MLP neurons of a small language model. Each row is named by its layer, matrix (down: output weights) and neuron, and shows model dimensions 192-287. Each number is 128 + 32 x the weight over its row's rms, rounded and kept within 0 to 255. Numbers have three digits each. A neuron's up and down rows have the sign that makes its largest values positive.
After each neuron's rows, "fires before" lists the tokens most often just after its 100 highest values on Wikipedia text that the model never trained on. A number after a token or word is its count.

L6.down734:180140124077125144148129108057156171107160182154167144097199165163147083101177164167101135137161153109143138164135132090086151141142129126057088139077080151134153086134129105131121158193113104089158107127163146128140115108132123112164118161138123115153084099143132086099103127126129164163
fires before: "0" 41, "2" 18, "9" 10, "1" 8, "8" 4

L6.down129:111142165110193112124089122120135138176084136132117112089162158103107102138132147138128177190143124084200153092077175122118101165159164157047127165116183132144116140179158131127133134127098071136085121167150164068162152083187108093142166111122093066122147157131130105104194142147126157094
fires before: " |" 50, "2" 9, "3" 8, "0" 8, "9" 6, "7" 4

L6.down374:077171183182120090136107137127189165177074108142136173061150167082182056184140174165124098126117118130114121123157134153148122128111168074136150084137070095127132152148078116136105113119168102102161096169051187144075080142133118062155115131098139141095151088099154123178097166116204127060
fires before: "\n" 50, " as" 8, "s" 8

L4.down959:127133086130177116161135105120135111125062175171126140152186070160123121150136094144133156131123163143128116102116127100114098161151123151147114017098117171120157103109098072137163165105151131117190072113124124109145181163116141158184142076132114144082158118121156167107139124127087159124
fires before: "," 45, "." 12, " |" 11, "\n" 7, "-" 4

L4.down1093:148110137185128083163154122099120102171085176087122109117103159141146101140142162090134177090106171099113036122132100078169087099141222103095142050104042161113083162167141110179102117090123102157114085149174144157095126108107167107125100125168172130160195095133143103104106140096177069144
fires before: "7" 33, "8" 31, "9" 10, "ş" 8, "6" 4

L6.down1941:124105135077039101110167127136200103106125138091148134116092079121106153115165121077184060108123136137132105140050145162069113195174070096142157106190145154143139092160103133058099113170148163179122121139083144138135100153104128121192168140210120208158127122159123143160152125170122131160
fires before: "\n" 89

L6.down1123:104161095090161203127146149110163123094120176139218052126133069090130126144148117156147107153129116104064112124210106153133112133186114096139124134155149119106111120151120137141109170080161100099055048141160102087100100127147185149170182098109141208183168087112053161068143141144156123087
fires before: " " 44, " the" 13

L6.down1967:205139116094144130099086145143116136215139116115101101164150102152122183173133152100180170126169084095133152110119119165160150091087145092134072123149172150148112202150130094100137114124078179142105165137164129126127219156134123133074110125181132083120135103103074132196096137130083137181
fires before: "5" 36, "9" 8, "6" 6, "0" 5

L4.down665:142109044094160106161090090086089151119157120113081118105181132136180160106112088028134155134141190171086067097167132090110105178149179124144112065114153110124099134172132135126097180051122180127160019138114148081070079136114121117175102118062082146147167093089153157070133099105158142108
fires before: "4" 22, "3" 16, "pe" 6, "5" 5, " Ge" 4

L6.down903:122100154157141157163177111106115173154183127135116189178175148123160147122149183050089114089127096135084124110103086133124171158147127090121132158088168077154161104169119115161158157091155147115133153116073120114098150155124154179135055159083097122107109114129117071124149145130115104092
fires before: "9" 17, "0" 16, "–" 12, " |" 10, "8" 8

L6.down476:121115143129161161087120152116149146124134079099090150161119112148073116136058118167137183092129106110124138142082079131126121116120063166161149128175147192187092147144165132162130154083159127119142096105090067107142138143161141103126093079131109126151123109158137129080161115100136139089
fires before: "9" 32, "0" 11, "aire" 6, " " 5, "8" 4

L6.down309:116110155096143162126149125120093136162095129109166138148135175091078094136166158156138070116145136114117175142165123114070156164188164062139108139106175127171118140097167131161134136156190150109134133141107124123085146103114066190142090087109121124121162088128082139127129092137170184112
fires before: "8" 19, "9" 12, "5" 8, "6" 8, "0" 6, "3" 5

L4.down1592:104086100125137153051134124157142133148099099097141092112160174116065092114138167137157095117168107111162158078142175105103101145125132115164080107170163123094135109146126121102108151155136163125124098144113093141117143119108153126127076139164119143118061151143164106102118082161140061179
fires before: "s" 22, "ve" 11, "|" 11, " On" 9, "A" 6, " It" 5

L6.down1575:107152147120128178123109130155095184156149102169129137107147103142135153139159114150143090182138093155190147116125076169076139151099079123193106081108163151109128156065164114151161064164139139158099107134105169175156122117149124182139145187148136167142095077090092137122168102135114078104
fires before: " |" 42, " " 11, "a" 10, "9" 4

L6.down1237:115119136123106081106154130160194110151103102088097094105116162147094104163139114115157131096105119164131151111111186199149099107110158137134155093096119189099114093108177095052072133104094199084161057174131170087143225155201098128168086089131162143150107113164099104124152079175082161084
fires before: "\n" 99

L4.down1387:145137112100132128140110104160099099154127145045173134149081130120117108148178109192110125140154144091123151186153140117092108121135128173117114112106087161120190069119107165117130157115134146104151139097119113132112220135159123158108113169178123162118173127150090119107187093121158206125
fires before: "2" 25, "1" 15, "3" 11, "0" 4, "Incumbent" 4, "4" 4

L4.down879:160120103065117153117116104111100122149116096101120127135144114146125111132111196115120157161093179151126137100145156123106068160113166076130115109105142162112054133138109153123121157112142155153167116149099114139172099169133167096125174121039160176170118130125093135119128151124139122112
fires before: "5" 52, "6" 24, "7" 7

L4.down1200:199085152112118153161129127115064041171137138100097160132197117129220115093150090086117132166158126150123075176145159175137112155151099148117116152128184088103126097133105171143100085129092105151083144097106086146115199166183107154171136105192126177091118129122171159134136076106058144159
fires before: "0" 21, "1" 19, "2" 13, "3" 11

L4.down356:122120135152169104053122083186112147099139052129155153168140070088177165161138170169144076160095125126103098139143134138133082161109107076097134160096140070121164161114142140149135129148082154090132137153211143081111081139071126189129126150154154124091182217101157113132113069107103180110
fires before: " —" 58, " " 6

L4.down224:129154164166130089146100128140149093203085133161139157158101075079080149137089110112090120133098153096181163131157179126107111111109151192113135147097100121085153144093133066167085100113156103095121149157121129213088163163164146144125133145130122109107088124237123120142175132100057108131
fires before: "2" 66, "1" 4

L4.down878:120127142087121103107101138178141146111114150042167145119113188143096157109163183134183167156103137176087185089176088146152143131113127116142116146133175132177148103122161206056162165152161166116097144103147129138137194152080091129162145157151132149127193168134106126147168161117138118116
fires before: "4" 26, "5" 19, "2" 8, "6" 5

L4.down1491:139104114133102108165179130120157066143126088154084111180037135154166157116152113110133145152162127092104142123147150097147189173154114166124159139200140162137057103154152068159122115113142168185135159156111138172144108148149144098119145108110118131113117158148154140114130192107146149065
fires before: "0" 45, " |" 7, ":" 6, "." 5, "5" 4, "°" 4

L6.down146:071124154136050082139168101077090128173148128111173162117114105135120086111144120188124081158102107152080118143142116149169147151108133087125120107136049105187113147134160151163088104130090118103144167131162084138135163125149123048166135168049092176104131135106157136149191111184154137143
fires before: "s" 52, "1" 4

L6.down1231:139103180078116141122111095156081160107108177140140140114131132139144163141095129182048079139182181115076062096116170114134096097143110094101117119086153124095167096141071168105138086111099124089115172111129135105113082116156041147132093178149115156178104159141088172080095100121138191109
fires before: " " 39, "\n" 30

L6.down1595:172123074139160159150129126121135058112223115093135064126143163074104103168088143027119082117158152117146112113138131161123156174113163098124040131141108130131098170119107178104142168156204118107163145109052120103117134132112123148092090105111107109141091189152143099116120145099080101129
fires before: "\n" 63, "." 6, "," 4, " in" 4

L4.down2039:091124119166169147177119073134076142165135056167100121102117113143158132121179105090136104147141164135114120066140140107172133120123074147102123128050128083121142112125113128156090075193156086084167124092115170130081184050111153141129093127175109147158154142147126153111106131098193092110
fires before: "0" 37, "1" 25, "2" 24, "3" 4

L4.down906:103119150116190158112091107184104164118135125083107050174097131131118079091102178082135061156157141144151151131150117137155078049151175099132142142105144150132172076188129141185156096103108122121163145130174167112124155151126148113089134118172103111154157088129118113134125127057125084136
fires before: "1" 71, "2" 8, "9" 7, "3" 6

L4.down1102:055129160174162167150138153133149122113154124115143097151149112116110114120089122148152092137079117169105121232151146110160145132106136163197110135116107093086069124148178177076179155174149113133112167126141108100144077109158073054073093097114118134118123073080139112124076106154128132139
fires before: "7" 24, "6" 16, "8" 10, "1" 5, "9" 4, "2" 4

L6.down250:099082140118118132106041166170103129085101136116105100115121092135126107112070161179137079129137177118174075102131091145160126117114111102120147111206088121148070118111165145134158077155147126179127110084139158120129180138138140118118157127125160157121113135091070107134144117110112119152
fires before: "\n" 40, " a" 7, " an" 6, " American" 4, "," 4

L6.down852:144096127174161126142100088136108111125137095097116069110150104136163148154196176098110101130162096143077123092097099130096144142145051096162174233082115116120108142119110110110196143105110110111116123098136168143100145143149122121129120131152120123061139116115130129107078150128071123087
fires before: "8" 23, "9" 20, "3" 9, "7" 7

L4.down277:182158153167148143111115118127160179076153121102077132123082124134124119066116088136102114097075090100121110094129133044085192172105094121137118152115059132122062147144102122204107089130142192147105166116128154100101133105128189107104162122146132144127146186110152165176119162129155148105
fires before: "\n" 76, " |" 9, " " 4

L4.down1499:121096054137130129145161109085137103133164144177158088143151084138120099169110161143130137119135124142109094113130144147118092162077166175095104103127127090123032088134181144169111129115097073127116171138062072083169127110135073127166104108116144142162109178061106107169157152106148129082
fires before: "u" 12, "4" 11, "v" 10, "ă" 8, "mer" 6, "5" 5

L6.down83:083089170119165106120068163109075164127115131131140131109130150108112091159105137155115155140142174103118116135149105177161111167090133063163098136070072126107147136145152101138105149159107136127156156115101079139128093121112054205084086066118144150079109067104142149121106130173130100086
fires before: " " 56, "\n" 10, " L" 4

L4.down479:086109125120157081110138129116173102110172135132090157199095173173085166138112220125161110127093145166166182104103095154083123091101128184107192083126212130137109082109157107146106157067140156073169100159151083190174091125132106164171128127152181223163142108134115141108142119101123110119
fires before: " |" 42, "0" 16, "9" 5

L4.down1044:125153133148088041106119136102112102086161142128142151094157155134192071189140089145090121149154121098160166094179183172104159082119137140099155155071118134079155150158085180172094154060141120116164112207179075100136091115126040142112089203120109161135125153126218088169156149176104146180
fires before: "s" 90

L4.down614:105139145110101131102164136120154165100180131164113163112160165065141105129122111102169143139142115135111119199145093156099092132159090121120203173142159072098141166218183153146104163180122097129086134166152088121163106158142141125137100082124134115042162108121165127122161101116096126153
fires before: "-" 44, "\n" 18, " " 17

L4.down120:133088093108146147119121118145122175148116199185150174156110140095102145140136145096131168079139122146083152144115168189050138110171033135123127155104154136182086129170160150146171156076194163124099082081097150094150167133146170108109141138169123094127174073094112141086150069086102123158
fires before: "\n" 76, " |" 9, " " 8

L4.down1134:158112092119138128101120109156144133146181095079193159092155053125147120163115082141087123133144126125160117176163145085146078147181095110132063105145122127152092164112131163161112174129126116139121087108140137113124143210110108168063109184062112079166161154164095076093122083125134090139
fires before: "0" 29, "1" 14, "3" 11, "2" 8, "4" 4

L6.down1625:104085158099119136171175130128090114152131028098077126193156085130131146098142116089071152141146167104108130110077058090157112122143136152122154107101146110153145137134121095099102110036150113109177093091120153115081086084118159121116155100083142107101103124135116189052125102113156128158
fires before: "1" 18, "3" 14, "2" 11, "5" 6, "4" 6, "0" 6

L6.down479:167090170129169097108104091130157166116154173128109110096124086095111166142181143089121071062196118123142197134185080131126107094167128139181114110103140209161132136139123129147148140095096066094134160102139187138173146166139114105144146104175119108131149154098103141160172086103123105120
fires before: "\n" 91, "-" 4

L4.down1656:120173143123108129101138091104166113136186143055118102091117113105129111116191091132135146119117140087134132170124147140124121184096087137168128124124145089108105100170143130152089109166122076139129126123120194091128171087154092116202092127184175088115133153109156100098137124159163110147
fires before: "8" 65, "9" 19, "7" 5

L4.down1322:106049130204139154109160100114100153138165121139123161081108151097190147074150110121115158120108157127161129113137152177114105109105109095165100124163104168086121094164140149154128128139121199151186092144180136167130211154074140110104132163178191152141124116073137070095097143098163149125
fires before: "0" 42, "5" 6, "i" 4

L4.down1526:143126084139155123124189141081138133124109081156137145155110139122124133140150172111132136093132143131124121068133163120066142112121091070143157093177142133101106087127101109140101099118201123143116139087123193182107199170149121078183108121144160119127159098140101106150108114094115154112
fires before: "\n" 28, " He" 11, " The" 8, " In" 4

L4.down1337:129107155150141127090148113172081129141143159139065149169104078117094125137101091092130109155122187105153133137152119175086126130138115116132077094150125121151178107122106140121171211118134059128125136144109098100185206116137130088149149118187097135129130133135161155083155186071072145068
fires before: " " 47, "\n" 28

L4.down307:095101134154149146101103110159149120149139130123156138137105164133108133110125124136189160152107121106086181123184147132107108121136163152146121165150155129108140101157118065054058124150083182096192106132140175168117118154201129165141122145188151175148087139126183175105132146083144059123
fires before: " " 85, "-" 5

L6.down1409:129178160135104069154187136144138178100138109125092138102133132103122078131140141106141144189047137157089149122124095117089150101192160074115138115177127161112111147173147174102073127089087153157139095117133130082114134095160146104191174108124137128106114159099160170089135090111094116095
fires before: "1" 42, "2" 10, " " 10, "\n" 4

L4.down739:141113153164155129109129051115094123097180130097200093104135064185205131109137155087157127121155086080186102135145138147113121148092136138124177129033148077137155172125108130166125136114097138047134081118155076082130154191102146177142062127110088115175132091056139159111082127156168111110
fires before: "s" 92

L6.down790:092085113107107137122111118127160165152128119112147099153141168128108133092134120134142132135117198144134152117134125135102184112133119173101121064125104099139162173146152156109117122148062115202110178148111111115175167125096174147155167161145123172117083165114168149081096142139159117107
fires before: "1" 27, "2" 12, "4" 7, "3" 7, " " 4

L6.down189:083133107091162163097149197116086143102110133218093103130083132149029155125075096188122158205137150141093146148128147125171114105138095157189066120109119113109126018153073110096132112120117152106074094106117156103089156079107105156157139132101151167123149110146092122128130099118081136124
fires before: "0" 14, "8" 13, "5" 12, "2" 10, "6" 9, "7" 9

L6.down699:087132147139132176125115173134154163173154152103078133176173143086095108103137163167147153026083162138088135128095111097078148117150111141158140157185150172156111132108131123142105154085106171101116139038141084114115175174114150106077194098158100191130150133158155076128117054157102098151
fires before: "1" 38, "2" 18, " " 10, "3" 7, "9" 6

L4.down861:073081126075211137067131128139141132144170118136124145156079101131112184089109092142176088092175158156116143157078129097144098156107139201148095084104107100098126129180135160122133075110115155173075112132150104122116225095078112081166070128185169204134131098129126162065126182111180114099
fires before: " |" 54, "2" 6, "1" 6, "3" 4, "0" 4

L4.down1752:140113126096111125133132118151094117200131144116146103099126134163106161157132143210118160107095163153153114077200117127099114170135075159147166120157145117134165201174128156201145162128162103195187090158090143129176192136132121217132107126143166140121095130131126167107161158102117176169
fires before: " " 38, "1" 10, "ing" 9, "0" 6, ":" 4

L6.down391:114163154174139146101164124092159120102140205085148143153098123141076193127046193066152118099117134166137171178126128152142197066128146100062080126134178156109131127105103154139116092121130118067152170161105143127213126200149084183169108107208155138095123187140188074144179125138137079148
fires before: "1" 38, "0" 24, " |" 15, "2" 4

L4.down1763:170106115074118178077123136123184159119134093086069120137126143175170071150144101128137091151100128118150152098093155160115128159130094140081159105113132146107104127099161088130084101127120177145077103136102131110105100104111127076159121114162164164133115144094150166127129096117082150052
fires before: "\n" 79, " " 9

L4.down1405:131134142072081172040176142146137127161116149083062141144094103134116193105127204161087136134086067148152149102116165167142161087126187130089134128123108123175162101100118181194110155182151147146121074080117122092107139121160142113086094149129116131114107163100139146194108146095117097128
fires before: " |" 37, " (" 13, "." 6, " is" 4

L6.down21:163106055121132090128122126152124131176112105046094110180114074092150143130129154083173169164110116167125145111141169116104121085120170128138121112194104107120121149158136114083118098186133116108127144155100152110080129131151164106118128119081165126136139161150089095193089207114137105086
fires before: " |" 35, "." 9, "°" 8, "1" 4, ":" 4, " East" 4

L4.down1639:154160161122137147185115133107107152071122135123142167117137218134108173093170168049109143171110089140125138104133180110155099152112099124140149125114177095180131146103113163141076106077086095125184148107107102195141157147162151085080150177067142101125114126168061062110113131079104107124
fires before: " |" 67, "ek" 7, "\n" 5

L4.down1129:169182093062169116201107077153119134097120079122130173166120151168148102162150099157140188133109108094133087119128113138178150101132166108149099116115158108107101098146144148115133158124137109114165090155121101097151028169147096139079120128120119159153183110113132122163052121123125113125
fires before: "9" 29, "0" 12, "4" 11, "5" 9, "6" 5, "lev" 5

L6.down1326:139104087127120145083099162152150169171083133098118151133177099112067129151151112132134083151118139072124179100138093192110163110135149130116131138104136109106125154085129163081148133136124032141109111076136116103080139139103156127110175104093153130114104157128115187141137099111012106068
fires before: "." 45, "1" 6, "4" 6, "2" 6, "3" 5, "6" 4

L6.down127:123074084132119127082075141103106184139143169159123086084176149118192101115113150099070126136085094157115063167155120147138161128156143081077116192126090105109119132113138179076132138119119153092144138134080103130121151083116086117149158150138052155074087148086202137133074086174155152159
fires before: "\n" 21, "2" 17, ":" 7, "3" 6, "0" 5

L4.down196:129126111106162107139113122146093134150178137124115135074138103114105164144129131059127145104122104129049111126120177119112148111126146154139124153114137065101092102108114146115108135143112143147224098120162140102152079093074109148135081077146097120117116198129159105128121162055155124068
fires before: "3" 46, "4" 24, "2" 20

L4.down1496:126091165083094133081099071083137149115119127163089146128116118152105163114161128131057174138118088154092190105139117109130105079127133169156129135169095142130159124147085183189172142093094082122107102098123157095154139133096086135152129150159074113120150084068105176138117171163120091101
fires before: "2" 37, "1" 20, " " 20, "-" 11

L4.down788:137152098116113177082109156141073190143110147133078175166112119130115158168186135140125189114175117162123181063116130105172139143154131051078114105159189200109152100124091113138147131174149167064138160116146144152162136134136106163136129180103141099139139139141184111142108164104162099138
fires before: "0" 45, "9" 9, "1" 7, " " 5

L4.down296:138092102144139126194129100081132089128140134093154156123144126161204169082145131103174114096073147115110124178096114109118151115103107202075053157103121156086081142118140059126147182131145114101181078174101061150187127174162125122172137131156169137156131156063202122122128120135193109123
fires before: "7" 61, "8" 11, "1" 4, " Bern" 4

L4.down1970:164146056092127114171144123120069080148098153109172162113100099125083145118131136100105103143124162145085088136157111139153140137085159155076137118124174087166082142138126112162157106047126109115162154097100129110133162126151148115087153071070104134142186161084168165133100137138181105087
fires before: "5" 45, "4" 26, "6" 16, "7" 9

L6.down1096:090171130127151226097154116154163103129117103109141111112178115109209174170139139156139118119071037157128124137101131133099170155130200130133136146108172140128158143110174087183096130144132137149125175076137116119167136113113136086123156128147102143172123122087124118153080131211210136137
fires before: " |" 28, "0" 15, "5" 6, "3" 5, "9" 5

L4.down622:157116100153174140145129054158138132179129090120138193134149106138099172125075112098214176112104115113135200174130151127107162106129086090119122120112153120121145149124094207108141180135090106089132122101134166102123078180114195192139165138134158086118134160135100115164188093134141130103
fires before: " " 42, "\n" 6, "dy" 5, "e" 4

L4.down1156:152123092159169140104093121146147113157160200195108115096150158102108084135129076166167132076054087139103105113126117150130121106107172079122093114131194133160051109140145097141106101120147122183097081143098130147133144084110140133117081103158105094150099140135122092109131089098136154122
fires before: "2" 15, "4" 14, "0" 12, "3" 8, "5" 7, " " 5

L4.down1980:043128084082179169114124105164098162094126097154095133144105156159153122067120092128094140112097117172116110093155174176110137099100159081061075033125129107138151142055185103118115134156148101146117102082098098152179112126162130112161092102114137185142152188138175140100123137175125137110
fires before: "." 36, " in" 5, "3" 5, "4" 4, "6" 4, "0" 4

L6.down313:116165165099120127131150153094157108106123101123152096153194121146133156140156124115062115112139093151146164182116137166115137118156195131140128133167125159171192103097094110211145118070122205139100118098137109120184116187134184090120078127112072152158106119176073144089080148184084112132
fires before: "9" 25, "0" 18, "8" 13, "3" 12, "1" 8

L4.down7:053128156182127111130151147117107122158090178079164131148136085134119128124100115169133136129140125120181156138166127119134190119160172136091165076161055164127087099126102172117092126118133161121177178153115145141128126146073115143093113129129143139159153137069102073087172153162145181138
fires before: "0" 41, "1" 19, " a" 6, ";" 5

L4.down280:150123107216104072120083151100150121173152134170092164163139068199034109078179137130100142110130135179107161054178126099164191103055121091155131105096132158113148132103104101108142149202194119133095094168174132103146049135030168070088137142085120085149125114105107166126145147118077123110
fires before: " " 45, "," 17, "\n" 10, "2" 5

L6.down1088:135113109137144113164102150101169123152163157157129089151153100151133091114086160134092142161123122112138113184163123123157115135091147165131166097091151133131176078104106170162116118087093136085100113139147117121120091118086142223094188090126114183152102153113124147126064135193085101100
fires before: "\n" 22, "|" 22, " the" 13, " |" 7, " " 4, "0" 4

L4.down630:113069142127142122109145130103127062165117090103127029137144132116123192114124160128158116134055100100164124124136118185173113085143179172135114115203210090107146119155122151147173157160034155148124155138157130088141191125094135169140116116080166131055132082088159109157120096159118159121
fires before: "9" 42, "1" 14, "8" 10, "7" 7, "0" 4, "5" 4

L4.down1535:159202111074092148105104139103120116098135101118181186142146144189079110119099169125100154132118147124176129151125069144116133180143129195153111112128133133161214108111130139170178128144131090162142108077169085115147162163165152099131146114115118124062020145142202209146132119141124096080
fires before: " |" 24, "s" 21, " " 15, " +" 9, "\n" 7

L6.down1888:125111114064094142093087178143147161068135153126164075127178092147042113151144176203158128138166146165140170121162120079146079168147152130164147119127181155122133124110119142080045164135108118139145087105112148120115039128120176190123144099075148128114070088137161175122185153170014115114
fires before: "1" 17, "6" 16, "5" 15, "9" 5, "2" 4, "7" 4

L4.down304:120149154102145137139143132144069097074166118095164113135109132149102114120132176097255107107151111097089138140102130136144117190151149128118140094148136098177172154145130103110162107100133083142131172128096054141113227128092191112166125123107121109158121099158089097171133132164115084182
fires before: "\n" 89, "|" 4

L4.down374:154093080123161073109141099144116118136163157181168122072078122124113131124143147078147136147126128147151139109145121117181154120063139147154151071192160151161091048156153105157158130143152131136127157128194187148121118147129095158100128084178154155147112149158108066195148117085113114104
fires before: "7" 17, "6" 11, "5" 9, "8" 9, "0" 6, "4" 5

L6.down1166:108116128186182146058140105084092086208143123122139157115116128093107122121072135168168150186053161121163136113150126122144172119117127167109129079132107143127162181126180142135088093093149155118139099089157144126153179115076084121159145123092085117216117100118167145101152138101042102131
fires before: " " 54, "ect" 6, "1" 4

L4.down1946:095109143087074121108114089177119127104176134113125122177152129104165114139119101137140090181174137134116110122147096185173137103138172132055036091102137092122141113138123113062142168141127139184179176089145085115099154096139134089098139128174134130122109065129113087162067091175124106139
fires before: "6" 19, "8" 17, "7" 15, "9" 5, " |" 5, " of" 4

L4.down129:134084128094135097110123099112121082108116144159082146129113139135124129156140111155170110149123175113147093165063176136169143152123161089122094159129153103132175099175186141119153110063110117087125075104124114177125086133172112161175097178100080128090127164077080180100098135157144154099
fires before: " " 64

L6.down488:154152168160095132191121106141153116101156137106097126189087153133117126116187144108135112110155137145111101148085188142167144119163075131132128133086123107151105114136079068086152087153126135076121112094136143141157154172132153090125140101158142157164142128124175185051130127091146144174
fires before: " |" 45, "0" 12, "4" 7, "3" 4, "2" 4

L6.down600:152091154117105129184133130129117147127171104141085098123140156154202164108125089176181143155108092141152084105169158145176079151123094129146121125166116120128172058144128074143099161107147198115068154126158062142112255121084142128155105094113129218165097106121125105069119110148141163074
fires before: "1" 28, "2" 18, "9" 11, "8" 6, "3" 5, "7" 5

L4.down575:122081152126158141145080104127144081104175134153111076132078175176091186111176109089116163094174117119140131108160099112136108137150157146172168123147083083119150108182128148068048113179108136151147144135139191133145176103143111205131100075152173096144091168100135116187145172100063082189
fires before: "\n" 37, "-" 10, " |" 7, "===" 4, "The" 4

L4.down1573:113097131125108062085093115175138175060164145086115102115076123079052137125132088121202149101157138160086141195129155144173180099078119118123119136134064159135168108213131114120128133106119198133110077127114153099080138130159162110124136143172101155128155066124087157101148141134190147114
fires before: "0" 42, "1" 18, "-" 6, "3" 6

L6.down1659:091108134077137151093099175195124117120120178130114097119092105096146117080126137152078156115167156069156119096192144113162100055088172121081129136089147160141121128103149065125120130146085168112116145153119098115150161141095157173129105204169126139123163141102096087080112159147150102119
fires before: " |" 36, "2" 23, "5" 12, "1" 6, "6" 4, "9" 4

L4.down1563:105099105092148173105135123159113162104110081142099107084156219128069126083091116125121076067161148157074105124111068110102140119116115109114172134106183140097130135124179155093141115110191102153187110170149126088153118185172158107143118106084148122137184156169168124073191109130177121102
fires before: ":" 51, "2" 7, " " 6, "w" 4, "." 4

L4.down198:116119099128122140128100157112142123144144126106115104121097136121118151161115068096161166090141108124114111126112111146124077141115192165130094081119116093045106132097140089175116097129176108142103137085159124092107156078139152140127121178146119094066198114140057086150094140093166130108
fires before: "6" 29, "7" 16, "5" 13, "4" 9, "8" 6, "s" 4

L6.down1729:141100142131113064073180147138114155156135146133131101078131128096129093127119137053096137161191125136152171128110090111114078107124152102086118151139091130116192141146089122139136210177093139142147092101164189131160134116160130123164026133110162125073141169111083123097135109162104127140
fires before: "s" 48, "2" 8, "ing" 5

L6.down1535:085133143178102105161147084048130104114112134157181141099107161123163103080158158055068093118134123125109064093174094148139113123098126145102148060092154122170128171068110149154095120109154122153125147183178117102096050142104091081104109123098131148150083126153129185137072139112083120072
fires before: " " 38, "2" 13, "." 4, "3" 4

L4.down1039:078139141102113077132146145185124121146154110187159191148126112170077139140119125155122201117102143140151171077189111171092100080162180118130052038103109158132152123121073088137106118138104092092148119107130124167089162157131189169099094104112123146132171108138156143159106142103123068179
fires before: "\n" 58, " " 5

L4.down1063:088114123137071123139131172086117138241145169119153105117142153125134093111122135063099112128127123100057100103115105160139120207113133106156119116129136095101144195095093215170105129147061124092141085110106122185088175095112209121085168115140124101127166205117110104104095154122082135164
fires before: " |" 32, "." 14, "°" 5

L4.down509:142087113093161118152130123134161149101101118153130156127137183134110096094161148087098171147159125102144121087172149099044086145139174084127132104114121135124107135083193095141132131076189138133112114151135206137190187134148152102151127160044117109157192123100089125123132131122117092097
fires before: "5" 51, "6" 29, "7" 5, "4" 4

L6.down257:149184105106145132173143108090150152119128119124109080139175083110107110183191066174153141045080159205196116134143131138141061152121173100157139134138118109154145154070141154148154136040170105116134073146126160114068128151152123129123120162049085101141147117098148123131124143119184151094
fires before: "1" 57, "2" 15

L6.down1912:054136139130153104148125095105084127182132207118160107168132108083149029137104179132126138166122154152139157188167097183140114126153113077143189157176131111185152115118177093100066137110117174131110132170141117186114165129126165150175121063094165142116111123198146145195135113122100088152
fires before: " " 81

L4.down846:119104163138133110104127094115122196154133066133103102096149096150144131088193111065146122132155118174124150167148066132123115147141107135147103162134155076077116139143156193114123102160081157119110134164105139145116195125117199178039114136124170119114158126133143150138094120157102104149
fires before: " |" 67, "s" 10, " in" 5

L4.down1015:110121181163086108057120115097168122144120139132095106082152164104141115102107181081161137115133150162146134183099142085155102164159143122173171102147159165133127116126129189141127100158134104137131128116142108113150145086202125141111114167158147136145063133089097108154206095099050176132
fires before: "s" 64, "\n" 7